Weights of a small GPT-style language model, trained from scratch on English Wikipedia.
Size: 16 layers, width 640, vocabulary 14143, 88.4M parameters.
Architecture: LayerNorm before each block, learned positions, biases, tied embeddings.
MLP neurons of a small language model. Each row is named by its layer, matrix (down: output weights) and neuron, and shows model dimensions 426-617. Each number is 128 + 24 x the weight over its row's rms, rounded and kept within 0 to 255. Numbers have three digits each.
A block is one neuron, or neurons of one layer that tend to fire together. After each block is what it responds to, as a language model described it from the Wikipedia text at the highest values.

L5.down914:160126168114082098127107130124169120142131121160111139133063151106131112140139113094085107110089106135142114099106134169131141144131125097173162101094144090098093127138113129104116181106099091125088153096179132119130105103139112090132091093099143163118114120120100138087125133121105124104113156165115105120108122114099125075110184112124136170096120139084107151133129140124080164090128124126077131114128163159117145111127143156147171126128095139165168133125138157161081148081149157092102117172118131141149145133115114047143115145119081128120121132157129136186115125131143120108
L5.down1172:111112124169087137154102116163140122168169155133147166128150150105156142154137136115136143142114138132124123136116117137162118133115135084063133122133095132174126156132143156124104179140163099141137123090154176129127094129094090174100086145105090146113119136148116127094114102164147089145137122091145133125154129118063128125143142093154158162128129140152178163155167114126143085106188087127127131113115142113131156126173152094175117098128105152141127105124120130105159160175140103124160053145123126129138125133125130129150112121127128182139099103148105104177147171138165118117
L5.down2293:101164114163134108146103101136141134146151125147128174133110079135139123140160134114146111118128115141103081094103106102129115122144146102144119123094124115146111114139128139106159120130146125141132107103111075139155146145130113153151163143161141099091106138149143136089126103160142151109145117155077165121138113114118138098134118145138111146125111105107114140147135121079119084127121088135084102119125180123141125104138112098134130109126116134161167161116147115125158135133099112098150127115174162123107161105117144100111106107160083132118137119106105117143126152115135152169
L5.down2442:154061083109131110109140149138111100142160108122072112130102127093103129164107155093109100134130086132127156134144139113115090094105154110098139127109169089109084130104135147115124164138102138133093139148119125161120149129117130103158144111139094106134142152137135174145117106149147143059120103156170122150181107141084119156118113119129110117129164136151149144168139161086157135144155078128144132126108128129165159182119143082132159085146123122102119126083106155104116154113163128149123109124140142127111135081129137079127132128143111152123081108117153148150098147115116102087
Responds to: Temporal phrase openers

L5.down851:143099083089114096117137140157137149129090086115141087122095132107103125108154080107161127174113088108098091072061125124124146151147122104146098181140155131128121151158106166114178151108159108169110116154122169116142186183140099148128156135115123106116108168118166118105119125084093109143097159119162098127128130123123113171118154149134101118100154140078136116112155109128175157108104151132106117144111120118127120141132116147160103113102123124147167090144133158126118135132091183169122128104103121160094178124169129124126141106112134083180144121119135138119076106117093147138
L5.down893:145130155167109128142151130157144148122088090123118154147124148087121163140133115122106083145161155154137090127090124142145122139109106091173181126091175158116082170129138106120101131124121112153105157135136062138143128103110113165156121093148120165136149095112174155143149154180120152125117129138170084140138136169068156141132135131128129112135082119158124099128120105128125119142101119144135129151137171159111094164082119124091105096110123132089114154116141110178089121079127114129101125141145168116134105134131058149129109095141150105148145120153177133132137139149129108138
L5.down1870:140191056094128143159125152085133111121139093150128150103099154140082138138086116168131136143161104120112136165111119100115140171110154103113114124135142114119134112137093107094084136104140143119116137114168101124149141165107126115151106144138119116162119107133077119137097136119118095131137099128163100091067093140149150166108154114100156104110059144176106120140098131144138127110121113129116105095166165147111124120124094145140147135155139168093126121099113104112134133099172127128096155162099078125149137117119110118169154105077123174192149084089132124162133189145141158150
L5.down2475:165153119147118118102149126108118095143082145165139155125155123122139070166144125153084130107114135114146137122169137104121122132115151095130129137144082169100112147107111159111133154168102130151121118102106084114079120062128165159149131130113152084182106094117133135128159093112113128115136142153085112078103151162129119146110141110136093110102095149109101103121117089132148162096095092082089139125095092137156122086142121129174134105118140150136138154162090142134108142151105119079098127095101166138155173161153136105106153170108136124114120108140173116132152117135139097115
Responds to: Early e-syllable word pieces

L2.down1549:109121160060149107107182129163131138100111112140126135141130111160149113149119139139159130147125104100164158152115112140124151135091126146108160148141126135130139161117118113120131125132172139117121105114098148157127137149128099132133119138177156161122096128112108135093108140132110109116146157101157110152149104097057138160149103084131153128125177122138080075131148124125090143100159138123124141114136163117111114140166125129100091085107098138145089119162122146144168124093147099108162144113106151143095112061150140146095105115119106155162118099149143085122106136141099172157
Responds to: Mid-word vowel fragments

L11.down288:075107129182119134130151130114147144119047136117070170119109181145134135115152132172097105176136171127076145104094152101152171113119131117164120088141103096134142127085095136152101127139132111129121162124160140177152137141150176128121117109130130130145126129112108129136140132053099118144157085135127109144134145110114129142127106112117133183148167158137113128108198132121082080126145105112096104104176167128138079122154113130129058097120182143138118115133151163143101120125091130149126152140121103131117130129146098115158093132153081104114136134104122145153168161129139121142
L11.down846:097109161128119163144107151148135078138139121097132107123129124127141147106154102085131111106119078137125131117137108143144147128144114172092111144113127111124097136160147081130182123117117139130140177168140147152093160153111097130146099135130145136162112099096140111122106160141127173122141167090131127125134127049130108147145137136169136088168119147140140130141103091129162033194080118158126083160125119140100148124146115129110133161109158136157166178120135136204148102147123131108130121141143099129111142093145129129108124120132143128144127123093166105128110149096142162143
L11.down1207:157135159109074106157128182127123130145116145115144054147119127080096101151084117133135134097104138131139105138128075124126095134112115114131135164110159141125109101102159162121161133105118143115129091126140180125176098092089134164152116151127148099146154146121104134113141096115147121112117103115143128145225133175128127133163127132118097085148110126118109137115088098092130207139103120128123076120170093133148135102112097075096098162170114123139158136147058135170137103107115120173153133129147172154110122139131132114100125144135148140163158097173082083149086100115130094134
L11.down1331:117091143136165103138123089122121126134114110121126140184151179137142114118112109140115148132108093140175116114140140167097124094151114139125185165069123104138115114129136145120150165125135093121144150104125118130164140152094150149135090122135130131079123091081137161138154151131127115126114135129107116128108114135148126146147141107119102127158117080143158130139082085135131128151084110085143126132176150104128139137086108073108128107114117145097139114154117187126162105127107110110151126137120143135117078136154134095151118197141108099130110151134093139123117104132132092130
Responds to: Sentence-opening adverbial endings

L11.down330:102157123083123149127152108113143142114110144160119115165126078127113158142111150132157122084125142139110138134157145131140092160124146085111117135132097124100162145102087108131149097112089143166141129076148125140108112106152142141138076105151130124067104133144136143109110141135139081117071148075140123126167162084078150098125132137099106178145137063140126102147094131155133157119107134131093136137148098095162113128138137127145124090100113169147138075169162119132132161155143133126171177163100120136127118132104154126117111160086138092150098117127125128119091109149143135100
L11.down2061:149146137117158105165148075156133118115143181144123161140108171100144170124105168079121080161149108095131138142111147095121137090175156131135116156169138092112130104141121160143129111119107083074151126136180103154164121120117130129171120129129165148141106095142160151062165140092143127124163146134160116128120107117131114143074113112158110143121094137131151144153109100163119199113158077142106148187134145140133121149136114144165153153144146142111149125117140113137148153127156148094116156148117096154100154130118119128154150136155148146143128149139110092118141091107097108136
L11.down2202:145149121164143132151142156116113115088124134162124141085103126146139110143080118109102140095129154086095159182134148106122064114136188075109074125118136125103114204115147130158180152084084107118092116149111156117147092092146105156106099131125081132146131131127109139136164110129139067110127124101130152133132114160156153175136145135131138122082119173175142138151154074096097130111114146130122134089118143154141069126162131153123116113122150146150165113154124103143130098156151152129107167160103121136123130122110125119126123123107125114148121128177153108169149156133115145127
L11.down2237:133114088158137102101105131167120093129142162149133138110114120113131136099152096133101090177144110136103125153117128110141072075106174134133144127136148143132146154137156166160076103107092108134146182146142129128201156079137138124145113152097126096130138146113115149117146143125156081190139154125123128138073124143175092140134096130093079150162076176127153109143151137143120129124127125159133111126117138122144170092100126141137141134173106143087096097115133070122159143143098152114178132086115138118156133136103129122097135113121104137147144143103162137161122128108141157110
Responds to: Word-start fragments before vowels

L11.down4:108110092126145153120092065143123126107116153114121140119161137110106167152149160103070127105139125106108148091083144144109139094079135133123136090100150117120142114150117125155150161125148123146120119098110132136123142131144116150128139105130095184116103149171119129130151126122110107155127134117089110115113134168134133083133094092144130166152090172122111110142170123127143149145131108116122157134103143147116121155145116146138104126140118126114107136142148137124096134135127100114153148150080122162170114126068124150165104137091147126075105094137116164130166129088111167151
L11.down380:153108117107158120077125101152126089123153123092124114109077092110105143140144168143101142135111114122125092161057132171124146102111158128100094116121146126107132133116151145107139110142154141133163150087141148142118104169107120131077137129091116144148123095148157113134118119179169111063144124142138143078131127133122158111126151106134150129083124103132110155107122127145158125140117173138181176148087144192092154146110180139122146106087119099098123112144114139107110129069094129151183128125091110146168138083158106139148137141153114166173144121116119139146143094113138137135
L11.down481:113177096126074091119149141159154140126114115119148137109158147155148128147119107124149129100090108126142119089145133177136105152172111150149131114119109117097118169134129062114105138120136130132153127086157110130137093141140147135138137161082155115158161109076123124149142146163162114156124134113117131109167112117129134106084107122163136107121132114116112109159103139107170160117185156103141102138114107106135133156120155115131096105094108126117088085094099168102139154158144108107201120072114140124152133123142131125125084152125177132149172134104127122143120127106152130128
L11.down2039:126119101139138105078141144105130104135129111102062140137183122090120141136119140152163125153144093097136112113162129162115135150121128136113110113170159110130166118122111173144147121122149133090126086117148120138133183152135108151141153107142154093131139075131144129122142126152135084138112122084108131136145075102120135089125124131124148132128092104160179116140109137104115144105163121150106126109107138112074122103149160175110147130125108158149156108097151143125139093152105128110109113121118131108116173076104141118168112160113133114137107181158123146194102137099193170146
Responds to: Numeric separators in figures

L2.down862:150109150111109105141112158179126151149139114154160144130115154121170116163111140182125141141141136140133105067113100131182182091117122132105118155131095060114119132163094104093123108143105112126160105131130151133111130104121124151156156165134149149150114157158119155119140119155145111139126118123180128097111106128177072104162134110166126139123144134136142128108105128115109115157177117101089155133134128142154121173107122103109129110111117155139141084119144064174111104139130126148122116179126099085135122141134118146133092125128137158152177139107129171103141112105113144083
Responds to: Sentence-opening prepositions/adverbs

L2.down1560:149082161141147150109128122141141164166108152140133136148109137138101103119109139135174119128131139117136134121121093104140137114125169119110120125106141152103097152198100120126094146121127156100119138101157107096127118133086157096141121139106127117181167089132123131165129093075115086165140142112100118103127090113127102199116170160140163127120177118090171140148140142115137142124141133137119112157076109140153133098139144126160146113115104127106121128097107152114154097143132120133122132148100125147146131154083145135100132115132153127110082138148159135109176096097173134105
Responds to: Prepositions before named places/agents

L5.down156:114153115111148157093131122115120164143113140125166118118114143143182147113114152114134085145112156117159126098092172127147113123119089120127133144120154136117149115145134101113147105145097125080153135132136124120129116128138161131147094102148059125164129167082141156159078124085143151136198120120093059126168124100096131162139124130112150168125097073133147124168148161151110116130110143155133103176110123119141130103121172119102129165125111110137111110105127155177143145132115109119117114155127141144148100120124141159127158109112119140153131125098141140114130146100166108087
L5.down1878:140169152111170163118154117136102103126130122171128118109112133120141122132113084105122122112094125160116124112157176116145081104100137125143171117097100129143086140160133106145151119147129120146072097117128156098093141128128077115136126158101124146175152129106098152118140114161165139150130087111085099162115135118130128170115130090122101108148100120108125126127130137107134154099103149193140157097132109147143168093137103154139164096119120137102118135146101149101136104130136157100131134088122161129137127162098144139090149111123171077137165118151118133141111157127124170120
L5.down1912:122142116161093114154140103130143125141126140153171116138118146144096160151149151093184179126097121108142167144107149128104147152124128149105140159129146131108154139092123125136168112084065146136120077166116107098098131134181088202099099099171156119122133114137117165143101109117127123126119130069146136118102120135183131170105159123123153150125177144115116121091138128127097106095132146175178144107125172121153114125127110131177115133137112123111159107153123107091175137117125144116134127134155097108093115108124132175109139146151138181160117113168167116136125175123098148086
L5.down2101:131165081110110120155120110115129172136133072112120117132140104152103119128103143144134125124118144174134115140138101128149147105130131094128095120155118170098132150081147116123162173108109133126109122154128139137141159104113156128120105135103152139079114108144147119140119099112096117156109108151107113123164123115121119153145138103094066119109144118171121124128122116114133132068146107118072153109125158164156148117168128111117116135148146135140159103151145127135138138119169145084093100132117112122131173130112140131097175142093171147115127127161053130150191170105112132173
Responds to: Event date-to-venue links